config = dict(
    n_layer=11,
    d_model=256,
    n_head=4,
    n_kv_head=4,
    head_dim=64,
    d_mlp=1536,
    vocab_size=5025,
    activation='gelu',
    norm='layernorm',
    norm_place='pre',
    norm_eps=1e-05,
    positions='alibi',
    qk_norm=False,
    attn_scale=0.125,
    bias='all',
    tie_embeddings=True,
    parallel_block=False,
    init='normal',
    init_std_qkv=0.0256,
    init_std_o=0.00545,
    init_std_up=0.0256,
    init_std_down=0.00545,
    init_out_by_depth=True,
    optimizer='muon_variant',
    lr=0.0086,
    lr_mult_qkv=0.4,
    lr_mult_o=3.0,
    beta1=0.95,
    lr_head=0.015,
    grad_clip=1.0,
    warmup_steps=200,
    schedule='wsd',
    decay_fraction=0.492,
    decay_shape='linear',
    final_lr_fraction=0.0,
    batch_tokens=131072,
    seq_len=2048,
    doc_mask=True,
    train_tokens=567200000,
    steps=4328,
    dataset='wikipedia_en',
)
MLP neurons of a small language model. Each row is named by its layer, matrix (up: input weights) and neuron, and shows model dimensions 96-191. Each number is 500 + 50 x the weight over its row's rms, rounded and kept within 0 to 999. Numbers have three digits each.
Before each neuron's rows, "fires on" lists the tokens most often at its 100 highest values on Wikipedia text that the model never trained on.

fires on: ",", " August", " January", " October"
L8.up813:545393571548467460442553520434475587570421503467568522398474563493516498450579591425464473423456482494519559474438501494489488577466452531498537526480510519490529545593501578494492430474485566486509469535468481566599521472487517419555522451576497566547548515526548479487462535473438478530

fires on: "'", ".", "-", "193", " died", " "
L3.up1371:469629508499522462612525457473533530515506477503451485447419493455518473498500605436477453464445608537543573522526587604445492504464523548516471609639396559481484518480485410434417518475471501445428475468494523502469471474517548472379500469532509535491505541594403560500586520482533454439

fires on: " |\n", " (", "\n", " |"
L5.up396:481483490442445450535499548475443511558495496527529536560541476548620452533532458547540499439473529646478412560471457481449562415603508449508554405467587407498461492500440475497533486542534453510490534444422456497488443508471497493486485451465518498497522408423496487440457487490495583500

fires on: " (", " \"", "-", " ["
L7.up765:517450433528512594497517491506593480565474459494425482535496449574486535465465493479537443429533412587538600495552503551438470559455555489477508471536498533523516497459471466453495528504379599615537578429500449504504596505521514460479485575505572562518544492453469501398466464495511559546

fires on: " ", "20", ",", "h", "l", " only"
L3.up1027:450558465436465545439517443524547511497470487403469495445492580577497498486428509536509561594515568483493468489474571489580526526506414588450488458412460489494527496518503501475472509431530426578551517524521462481599516602439490435512439543465521536417541494420448587564551508539519554422

fires on: " ", "th"
L3.up1407:451430553424453547553496479557546543484567416447492508442490503467447488422443369401486529488495654569538501518548554547481456506388506602455522489429499516479558418424578447458507591478485527529572451518417510520509469474479366453484488505473492528507544557503641454530459522451467445508

fires on: " of", " The", "The", "y", " I"
L5.up241:471550389525457551565470510547534502491510496504478515536490354520532536549400450509408600440460391539569477533508543521484530500457458506535437603419580499588519491487433496480533484514575473502562501459510546491565513470506468506489463501474503500565470518438490363521508447553505502445

fires on: ",", ".", " of", " and", " or"
L3.up861:443543412480536548523494558482472461512462467494441548563516549535545535491464564506527577458475512490505509458467481448483490506546572469537429578584443503543579500535571467496561459509474426461459486466463517533447498507512566395446401553498447538420487575582547396436469450505501480463

fires on: " Pr", "r", " S", "ar"
L7.up602:547416471541503441543480495425473494454505507421563464436554480502412506462476540545551452552525482492555527445479535431541523419490481520404513493459501544494551535521584445504499505528567456594582472533505457489553427442540400543551553444540492528428487562376536405477439569620459488455

fires on: " Sh", "sh", "j", "z", " Y", " sh"
L5.up552:556450457493510475467511528528353562478584459500455501516513485529498499451468494455429553486458409483452456495539490565454483579537531563490568370455586481510518516519386477524482395547525564435516537485571483563516395465449575460529417504503535513512521565492601484442479491482504490540

fires on: "r", " |", " or", "ol"
L3.up1531:537503504486366566545544518436502407549526529515516472407475467523505528502551486527505458481417494513558524475454462578447519451561397503556505528541421519504493456447502518436450482520515457593545473413505504497435516465438481404530526476524505500535574513486461449479535477485493424492

fires on: " |", " P", " W"
L7.up1375:551486428536567447567567540562447474552453348536594425475602449469471523497456596573487495501529415454504551482586436564504569436450488502520454574504467499489559452558503413471475583532548408465555512514479460486517496416544497486500558529648448533403484522555480507588518618487454558581

fires on: " |", "-", " ", " (", ";"
L3.up1532:457440560356593496533447540521552570578464478544502504519484560500465434416492461436534515525459520489539480520486563579475442557443475524557548506471577478484520478500561467540472494477552467475563493559475443541434514419517474551581458497409539544502521455531502517486466561553540538443

fires on: " of", " ", "st", " and", "u"
L3.up811:436490449499476574491485478589464504492508392564443550534492534388526569571455527501400467441489523520495561505583517516526491510593572509519522510558496460515508432441505458451586426416488385427468587459501475568573468532452528448536490488459480456523558537523550450516399442518534503498

fires on: " ", " the", " in", " by"
L3.up876:498499512526548503491536582443558543485470477535535452477525533545476486498390450484472589481634479620511441430460428515542429550470523403519430469478541487458473436464458512506483536492510502523504491477402487579567571514447488418519524513551445509478488483525513574500462527555614569486

fires on: " of", ".", " ", "u", "ent"
L3.up1221:538531505441581505530560575447491443444483567496379491558506507495497528589465475455459495422424491512572478529576487466582457557407499486458451483498483427459456470507605453563425396522520609423464430581387530466491528463552479573507498516504534495610443540505447519547540486547618490460

fires on: " ", " H", " L", " ."
L7.up868:479497459523506420521556548541544529560470475480481523443527463599469451527533574416445478497540506506563432492457511487459480488617454499488506530449496444485549509564438433435503544478490416561531427462577561551515538486433521506495514482557454572466479441413477519562612555586404566535

fires on: " ", " Pl", " pl"
L5.up1496:479500537449438444423392440519487481477505519486560589428475504622508483484490460570458504511480586497620473532488532548429520496551462593569553452568494386504520504495476493549429471514490543507478504456558456498456501492532541531401492565430559515590450455491521520365490481561405588571

fires on: ".", ";", " by", ",", " at", " via"
L7.up969:606553553487523525386478600475480550584480518559506490422554467558470475425405611576493532520471449479490425425497437433518537512422438546475564448545470495437491602516508496490468493456460531492561416574559550551555459517548415468462541522503501557466386505486517541544535449515501388553

fires on: "P", " Pro", " P", " pro", " back"
L5.up143:433565504420530595558552470443517413447509491565516495522483471560539457537540443494490571506538541493499563600570459583473498555451510403461523533419492535504538494634395508492464438521486492534455531606483506549392517511488523501519533519476512522526593513456503555426495426460507612550

fires on: ",", "ation"
L3.up297:539406600505602481497587517564498433543551498557530551451476439443428497521480446438530530422541426534389526498460446413532511470418444543487499495469546502481519485411411523629500427485501636586377480538544509524471507496561495488479489562477553494559502452560564484402481589493533562534

fires on: "b", "v", "w", "z", "t", "ch"
L3.up1377:557474438570415534546462556526527604495466522478543555568439524498510487400483514491488533471633450471463523560521451488530453455509465443512406585538436561476555411439533588516467439517374498545486512495580523498490516458430472548579431526515377589555493437475532492525447443512576516558

fires on: " Leg", " leg", " Ag", "p", "eg", "ag"
L7.up469:490516536485483542535470400538529526573535408493585511503459453538464440568555455534525531480512501511489527490501479529484512522385534495574488416506541492505515535529508560533489547525533446526525427406513413520431449447499473464467456489619493493546450529487463553539527525503607478500

fires on: "-", " Mc", "\n", " ", "'", " \""
L8.up216:553407472495444473500394517547493514532509568521500507512600462544553529579521549451468438511391569500509467442491538472402376495510504524508539628484484521515525464493493509487451498461464533565497551480507500499486509564511496464451671571484520531538550525455449495466504637502418490539

fires on: " un", " re", " in", "s", "7"
L7.up291:475548398539506558544553500531465479575456463473588413422508436573477442410512440550456597501521546466552547466495515559525520479480517508454549452406493414534487550512567467499454483451556512515493416529472524519412471519509528492560529482518512533479398492472494479432550500433533571444

fires on: " of", "s", "p"
L3.up1098:530542560555445506585541487503490569498588430503600539530559385525448488533581448524484560462485471532448511513511578556546459455484563537489434486497604485576471531543526573455485447424534451502505465578363524478542464330520500548571451465492526529470454463540477439417524531516616445447

fires on: " of", " to", " in", "for", " –"
L5.up645:534461379544455470537527520468487503551418461469470459543483480551454554448470407577559499447515602427532555424517541513572543496556485492568453518444480512496421484471479522624469473419519517531465534434510427496560564522498464462543548595502401483506413532522459495478500521529621521540

fires on: " ", " he", " He", "d", " re", "a"
L8.up222:521532571531538412480474604499528541540579509419525422463569464538530458523583460548439438646520476479437468517532542479550523575537559476571476537570535454481495465409499406564571380516551402609507503426562507484537410454486466473534494453523549424463440441513513474524537457564512519571

fires on: " sh", " Sh", " fl", " We", "we", " inter"
L8.up1046:549484449506401485476532435506417539472547523426436512459424518559541502500494547577418498383460410508451420565505450552452480463595513593521473475460441489457410583503476564566572464576480535455520559452472547585530446596544489562517517489445534460560538433421476498454491498598418451485

fires on: "7", "0", "6", "4", "1", "5"
L7.up661:572443496488471554502471573487469541464441504456510481461490528389413549531561452472517493508499514410526646460491509422535406509401503442428417402501575531536427455439443369488581472550522555410566587479511506481543509587461535483535472481536475590517517502522569453484509467607521585527

fires on: " h", " H", "h", "i", "H"
L7.up754:515484578489465439420473500488553417505519390553467423465484516497445533458430593468519499490475442499547574432527500468419431565548524607448510521469494458540451530538505529481489405519517458505573497408568484495405461450517399383425525452470528474551474420435451560460475454529453542541

fires on: " the", " of", "'s", " l", " -"
L5.up614:491545531428513502484504458477539574484529486571502438506439544589509483546464539571490563500530495405507464492473556450588511505553489521514517550500510545637463396536488548503466474441537501630563506495438463436518560514467523473472455456490440410491431447565566483468473499469498532524

fires on: "B", "b", "-b", " k", " ab", " b"
L8.up481:507517530526490495511443552462611510512460552490539516466441393454434478493495546524486409462492608502554416350459483464506497469527526544532525531555428458462530482454535602534529497543544497485509519520518588513449550461520535534495581481439459571506527564555425529443504509465550538531

fires on: " ", " s", " S", "201", "200", " ("
L7.up734:477457506508540470567455507480525548513454467524556520543460515530497533606577504607391413548481553538507472463458404487581343545525556523530429487506387515493462417456527508474495447509453489558506394526455500444454457477496493467467446526485488514558504600464455489424465587435525506514

fires on: " sp", " and", "p", "w", " short", " Sp"
L5.up753:520580503417417617478467482558406479524407423465488479480480532449464543527506555522560566476576468453447573502529454528411534473484433403488464578443496435503452465482474508554565467515493453537485516561478627481559545483488533633467466514602542512471489529527551436487396573474520466508

fires on: ",", " and", " \"", "ich", " it", "y"
L3.up801:576577604515478482496552422566503521448498538515569511482532506528511509569488516532478474408480565434447436531535572547540487504410392483563483526486563505440407557486449511538542561533553470381431545480451489465487539583347505480506431502494537567442528518552521489382503565510534515495

fires on: " and", " |", " or", "ly", " "
L5.up1:561520467461419588494509510463522466519423530428491485452490466495485525513566444572478561458553514484502547465553514527525485522600467452623483484515463473518477359367486504443440555497610536538429478566487443458473572525502490507455604473496575488425574486484544445458443520434533461511

fires on: ","
L3.up805:496528564458535556411412466571527419543446498532498486499504408496516634572441465468460546470473478454461581540550466458476490518466483547492486457457411502461564500486420612593491444543529496487412518521533487504506530496456497538526477549390528532559481425474414506486508590522511441503

fires on: " m", "5", "7", " ", "10"
L7.up122:450463490465515578495493554433516552562458448567588489481460463445491483472498463476446418540416540556466586485517498517577453457463474519488452411493596469476490528551485485598566512573534486439505560492477562602462598474539503531582534380463471523558544436468402461509444600485479561434

fires on: ",", "as", "ham", "av"
L5.up818:527604528515519488567541542532585477590501540497487454432545468472480379503508495500553434498534541510474462497511494350507543541426492487398363451469546477575515416551492409454552417445486516512523500471519531425589593544528575472526460488587554486538559507442566498472463521497530401536

fires on: " and", "M", "ually", " than"
L3.up1045:483566376520508563521517441489553397504540502489489441571376463570450485427532420517567520516537499443529518528489475457604522432545428450501493495502528433527555531490626454493564557446475509449498490518475513454489408535435583485433422363444428503523521572544514530496413482486511440510

fires on: " D", " M", " G", "ang"
L8.up1155:518554445516446502500498446458556566493525439557569464419540487498382620447486520476575507515485478515603559474476498518533505469536549487520627637455486504569563578513469474492506566530521541512496513499449500450451453586483402474460426509498534470429478501432457401591604495467629531481

fires on: " is", ",", "-", "\n", " h"
L7.up794:541523502574450425484478471522492554536539467509449542512488491498567533452547504606459565386436443510553535551437517451507445475519573494501566501532447568544510542571530456482589491502473511388441549468525421477459558542484499528504618549550483498509583474452405514533515560512391543495

fires on: ",", " and", "ly"
L5.up825:509580468453484467513437403487579421511517478532485520571412551542507499484465603497527487497508437451515489607488425527628567489499529517519530511486566529452514455536595440515564440462500479520572430461520431408485462513504595428495409452445427573501495533456539468543472669501547458523

fires on: " had", " was", ".", " were", " has", ":"
L8.up1206:521514466450498513489447428554485550442645580412554452487533467518498503544578631492401480448403548467440484571396488511519510473545544436509540480455533446424531470444534468475567450617512493479498500503482528504489481489472467498528520526498427426537556579521620626513467506484531389506

fires on: ",", "194", "193", ".", " D", " M"
L5.up1099:459563498515542434517511476433478522543550430485529474453537517530502564494448527489555512457452460493554501466545552521478469610418502459491595485597433498490528564454570523427507592491478637545403447383520467489529493498480477477451515566448473611397438519446491476522479416426484538535

fires on: " and", "uz", "ome", " or", " of"
L3.up517:390590390399529494455509447490431480535461437450592543593439473489520611395460532504552535393527396607515553514475542435474445635506652462552499549491417601493483425436511489593493526449449533515530513486466489482548519548513482469451482482451561518527500552504558450528439491535522489527

fires on: " m", " ", " sh", "chitect", " gl", "ulpt"
L7.up123:473465508497569491535524475437523508501573429553580525436508371409487470474576576576467466443527519500466468423550503490600471439517530492566536514459505449485532548512423530486557495426514437489515552495461559480558532531452523427489542475488522478502470416506431486466357601540540540495

fires on: " of", " in", " G", "'"
L5.up658:525618543545467402564613545472549532527537591439540474568504556509481486437383466543499461471399537492460437558558532576523529487511503549527453424492527534562465522493457462486522496478511573504452465559531516520492431443556433453508446494595435451576579414561529515446459600489471457492

fires on: "1", "2", "–", " round", " ", "4"
L5.up1279:535432492466522472490541605477562437501565536469567462513504467462500496393582427508509465478450471500553517521476575604522458487482365487551435522443511463534479434527536512479361542519508525553480401458549565455503499496525474451489350519572501561624366610440535540507511531549501537516

fires on: " \"", "ir", "'", " ", "c", "h"
L3.up1332:428417579555454480537484546488537423434528542539541502489540517464496499439564525546607525555499540513589519537539546596500529630473409553510424451493507442432566474461487501450409499494478582514529587512549491567408499468422575554452525507452456487474478451552530550350374558493553512529

fires on: " of", " and", " as", " to", " named", " called"
L8.up1334:522441417529562468513538532636423491544505489438495466443482392502407493573387555482550548522549454471467491371409469507562681528494501468539467575458457508519410495438442485524546562441439456420451490442482481515558614532403486516649548505559517489507609519495542502502524589513609543596

fires on: ",", " years"
L5.up1180:480501542464494459442593499467561431541491478473511583545531540523512483523579469459404489466475540496503469529480565460552417529521518464438404496531622450469517503544524530510549477426609501519537496540504441468588533532523628481446552493561469448584455569518535471469498519473454505527

fires on: " ", " of", "199", " in"
L5.up1184:559495539499509489537467584594527528464536529477500451474454433480471474524396547497470398515552452573529411474499390585484509571437560472531496536348515439490407503508444520501500534441549557550559490534441475553465430456542584422498435566547474556486433575480486505561503450492544580419

fires on: " S", " res", "H", "h", " Se", "-S"
L5.up797:582383507474485339501489471445549510543554386494367492453513517513534503503438572506536441515421545546533523568566410469616453493602501477419532536518459468542520565482436523537565513525417448529500584522501463461498557476406449439540522573598516527513600439454565520596445538498492560482

fires on: " L", " (", " E", "l", "\n", " l"
L3.up1051:433479526478504507514518528476450462527450495524498502607457479500477436558536502469363537518503557520421469556540502521433497539518489515514605553516568469539530519517494519511539490576615454550519540575529547540481487518414517448450498533576589483544485441446462464566435534583425547405

fires on: " ", " the", " un", ",", " The"
L8.up889:553481562412657528610498453485549556575478467514454558413542532465515519502447446490422508469500554483524558339554437523474503474475520587438517440453523464554581438442521534511490546469569510527505450552540467536419453421531524475448421453519495579407525444535523445511446479548532468524

fires on: "s", "x", "as", "es", "is"
L3.up400:469449528511548476568533461458465519470548461473621445521574450487499437503510535585467519432494520466505598458503455535449543462518519529469544560430532506544544460522437572489504535517474445505552521514499555485464496450511484543600513524550485495535469617435614479460624466519604429447

fires on: " N", " s", " S", " St", " "
L8.up196:508449474536462453468535425483539565563390570470444454532412531483538548464461583465457588477530515484405454549504402522544399523565587505490522362569500511452519478471515589472491483487484492482563436546499544527545518549532494505552565490536544449459580485446641440417407504601550541494

fires on: " L", " H", " La", " h", "ic", "on"
L7.up174:555509508583410462547502596446543495515524603491456489467586533555476493503480607486485423520453552463476515336503492492414461514474531485459509491499468462419510562522422435459489486510489403531566500535481530576491554554505404463583448473462464515532487454407454574451557542631545606448

fires on: " and", ":", "th", " up", " of", "'s"
L3.up978:526536557464533573490525508483451509484550415488454570530528521521549426571476542461521550543436541382496462574520508444515530515600453488563588515544522576504506428458555576399526454387525532399529488508424436447537470530514434486577514400508543577445531549529545544465418440454470537554

fires on: " for", " st", " pr", " ex", " bur", " L"
L7.up741:489435542450478533526550482455470453494517543496433440490506568509521520539510520472452508529539648471563530507402443519441536549475587434433502406602450472533430478568540494393604531546493489617460479450488464497536421523579454456504439405446516422428567471499482524506526540456454522438

fires on: " ch", " Ch", "ch", "h", "Ch"
L5.up1140:568483587506481410386534478502456475545505506579493561435550458524523528534402527524471453496438566540526489547547490532492482480487464504393595579512423543422459581484518486505398542453490510580510444482500524544495455479454532525475573540555505427481497508585527579477350544521482501505

fires on: ","
L5.up488:518530591501500364542530501577479463417395508497456572457511601539449506532439542443488365457531536537551482468470525486500463459543466502494495473619526495453552513488561417431539458442539532501597530485587428523458490504409494468535488618522494451534369577474495484565481541416582475461

fires on: " |", " /", " for", " to"
L5.up936:368567445500477514594518445535442480385487469529502447532495544527418498577457476557542506497512485475523494507459465471522509509427651495507524447560527470555447515545485530603410443543515484641573483455468446536539499546530547417432493527521454519447554572476530448531525525588427420535

fires on: " |", " or", ",", " and", ".", " ("
L3.up1028:464512447574494481573428427396527476440420447477516545443437525541536501505517580472508596485534432595533571561437468481545487504531502533565454531572484530497462420517495426465544418479477525530563524447478398442569532531411484463455494425484498508516531570511585437408524396453479460524

fires on: ",", " to", " the"
L3.up969:420459563478604527467428443496525495523551522484453455469558426476527472547434443472471580500513551503437562453447413524526491473509490589528491491366487530486537501459536498497560462556513479583414505528532470533562497478477508415504446486446491567450490458535467479390599594542498399538

fires on: " W", "W", "ru"
L5.up452:533518495436521500589445573591510540492556420622567491433467540462533513411499490524541518494555375489496489458479488504526548493509473500503477522527540516511530405486476431514440497518503501493487439422460534519442390480496584523509476578515434480543510540532490491522487508539425483514

fires on: " sh", " Sh", "200", " |", "Sh", "ish"
L3.up554:435490564450532545460591422546455516516535471590427474430468410538458518448518496417496461463479484420442519463495441459442450562568548511448505499524542479579497505501482481646530538462479464433491501564535596535510536538524471429434497491523476354547531534547556442511564462499603545512

fires on: " ", "ro", "ov", " actress", "d"
L5.up1130:455486548482414498518499583617461505482541505538457426442514433482460508452468480552372605533551581548421468505586479507474402569554500450399582554563428484531524497457498524577573450549506570583515442473550506506497458483513532518498483553510429438446481486492575567499535403370502541503

fires on: " ", ",", "."
L7.up443:544564520582405515455488559471470470475405583464491553470480522487524390483460550430479469472525574485468484490520515537521451552576511473512557382551480389515526566486507468479480528488561448528520550494496500507439476527484536574443521551547531566506565529450607501398492580543532514531

fires on: ",", " ", " R", " h", " r", "193"
L5.up88:506564442405490423456530565446573516499566451437451505483509538534545576578474530616448547464516459504628455495475485460514484588485508535511501439620506459439537444420529445529529544490525485408511513474513475570548567527403533507508416523450497493433475471489491477547488516512476492419

fires on: ",", "-", "born", " -", "."
L7.up1367:442476419459480543570445525509463528524586461476556471488531520505489439524500618498489494472493511513576487435500521437417573462466437444430416511404520520494608521516472502520502424623444515543584484462510524560552470451397532518486435508445468434465517479508487483409501577384390507508

fires on: "g", "-", " he", " on"
L3.up1127:538509502535519588451546407519516537554427531471470450499484440574458526441413614515434488491461580492482528557500530522491590433556628489564453536537432519599568509470480466517617457460428482469476507440379495382532474543551537506551453409507486450510583510450494404540448478538488473531

fires on: " ", ":", ".", "–", " P"
L8.up1052:500518527604520540512484434451479591464554589502432469423487476507439492474504569469444529503544583413496602564495467513498441504392376423468494572489458520586573501465494437452527540494467497510453489498531427550501475543562593515574404486486506569571537495538482530431493465590545554518

fires on: ".", " and", " reg", ",", " S", "17"
L5.up596:424554468539482501432462459463458603458450534412501462570556556635538521503386563550517522506417449426467510528515386482541517544437522523531490555506486510512564591596405519532451493541587556456515449540473589460425481490495532448574482474526538523493468559536515497402560467527491519428

fires on: " and", ",", " or"
L5.up530:606540453509456491567525511468491489497432432533548395477517555521487387532425535473608475467516529490441470492454431437564578551586518541516499490529431393444511573515386513588599517335453451557476562493608525526490404573526508574484452483477510464523488503505529475462406532489537571502

fires on: ",", " with", ":", " has", " have", " is"
L3.up977:516481475465582538537443505507544467470493506462448594506502457520448399514524439509450536480577523473432442538498512520518420520472436526502496406473561448517578514501460468575552423514556425463417521468532430607531438472487527514536468562504540489474421438431512582411492611497541438508

fires on: " ", " and", "ly", "–", "ry"
L5.up606:504338499444582532463461395484538521473465572472607431513459528560470481526632439595385545529477496499495437629539524400513488481471510452408536537512393518429413607527479510486452545517456449489504531547546532456476579465478526486549399520486484560613572449529516539438561481582512520534

fires on: "F", " F", "f", " f"
L7.up418:554503518549448536483442536446555485470448451478384544510493454526454478528453551497560432548461574536620472493573587469416494486477528570557632571498486542452539487472533442488424474524503479459585500523470510572454534539457451547522475483483572507480421554449462517523414521436558457526

fires on: "-"
L3.up1308:487496452556522502507453471453425565556569543594399431443504474508531444492430507530449437505457561445510520500544530496520570499557478422446460557514455426617458557483445532538531364532489547503575552528478549443499417442486494574492483517492576368563530503498524481515460517537451535586

fires on: " |\n", "-", " -", "|", " \""
L7.up953:557509523622506491471458502587535499492431514460564416496504495538468528468509495642552480540452516505599598537555499486496495506528565548479493533595504547582487461455525498518469459588462551603481463409479426437567498470395558578475529486467475455493517465531466453416456494463408582457

fires on: "-", " Ma", " Mc", " A", " pass"
L8.up241:425586473557513564429471454520564464537555560468505489425501510468464508451464504463558464593525533575533570452460514397555515493544540476516549573471486576566464559491493457557499499500505499493465590504461477421569440487495482516606469472513565412438497559495564492491495470529511463629

fires on: ",", "."
L7.up707:568629501508495506411530451529446431480500482459423513492488522486567553515469474545564446518480510473472543458532664458549598577437422475448555449532460436531444466622457446438471494495494500534597511616479574549549422501470490544476493516498484591516469486442537497518475492499520446506

fires on: " sh", " are", " Sh", "sh", " still", "i"
L3.up728:548443454518495394531580473538499398486517434562337555503383486620527555393556576541459621491555502469554593526470465434509495550473490532460467534499547443467513524424453496527541419422488450423532507477498485502558497496501478457406524542534502436474515482507499592513456522425473541479

fires on: ".", ":", " "
L8.up863:539510468560521468372498471432475542491574512563493497516443466421523444458545537474490457483612527413458592591514522537450493518461494534504492533515562540570541494513431467391514538448473455490455505467500557514399404465502507437503541532502498577429572454612513481517476564466505451485

fires on: " S", "202", " "
L7.up356:499487500503483496506480466556516518530513517402551587509522465548459405416410465539546414588489498490454530511451529525465491508472457476584448480451551563479588480519498481508398560432457439501547499553437549530498472519457504402591561464516510558405480440364529462418513507529435438500

fires on: " and", " of", " by", ",", " |", " in"
L5.up148:523593451463471525541531452554474551477477533519547467546476542476469498548521515540490567455393427432447460502509537549493586574482501502574447419429534518529535532482515505546501496547490515453516529447492523603578627471417393451452442499614551512405529484534520453480510510482443516605

fires on: " sp", " and", " |", "id", "3"
L3.up1488:515504433553513583505539496460416550471486456526543520453466503530450483536571503475537562394460439523544509434490440528571410469523470514579529511480505555432510440561480539528466583496552443503468546531484583504476547457504600609461529515565466488554448542468633490417431487541523501520

fires on: " ", "-"
L8.up1234:536496482467483526459510476472592519488448517588473478556531507454512486474510442514373544523412510498545506533561605496537440521474456504507433556536510513552564552542568417521415497486496619419479524513598534532495473490571476466456458441561549479551433485462489503442440481550526560510

fires on: " and", " of", "ats", " |", " to"
L3.up703:522566483454502556488540485523449576481547379518568421482482512542511488489496437499585450534537522495538508589490403435407524519610497550546447462467454496469509438516444466480427495550468449550443444434463480480478501503479559516474509492535467560450457559451550445539474510566445381495

fires on: " ", "f", "1", "ed"
L5.up353:535510480445438515522494487492529504485503600460530432563578521497552564537493570487467482509379464578574576559471498433550415456410483530476436484487497519439501500563475415467451504484454495503464544424533495486450510544561472517503416480510467499501455535556541483493501454540563588532

fires on: " ", "-", " .", " was", "F"
L8.up484:485566437434445480426485496565463494459429471496500524505448527510499380585459487569550438450558598454605518517484477486568553478517459565513480471496522509425539518558489540503402403543492536520562417548474544501470536477505502523538480509454505571479425522527571578456469447509488526557

fires on: " s", " ", "–", " since"
L7.up523:528438464477506485446393517544525584487536434389542489486485536547499510524428437524513485596545542479561479584528397489532431534408546456429398590518432452484428485502521395430420422472497489468529525422536452487469549503461525466438437513514459578521527589459509592445410519470459481481

fires on: " qu", " k", "st", " sp", " K", "th"
L5.up1038:434539516491493492499537503501488604526543559480419516625434458482463418409473459549507595424567549531488582469457496526497540537506458440550499544442569546435495489529562549485554555514525471606471430473556528427487465428545541574380560482474609579580504508480554424558475537516544508531

fires on: " ch", "Ch", " w", " adv"
L8.up895:578512481465510545449525532508646531507520464560469511461450553447546584510454505539554386547536457573431451532594484442542456406541407455552543513557473464490431531465558530449485504474498501605478542530426486580482485524531469533432521490540509473540532480528474515492441559479533510484

fires on: " V", " K", "V", "17"
L5.up840:447426479488597644506501443503473512529504540514462540574434486567545436614436556500454525508492498539509558518494491466436503514492553525576487460431483470524564469515492502384496478585542489452454402501527531467473520544520535555543459529467547492466557559541497414505477575410449461512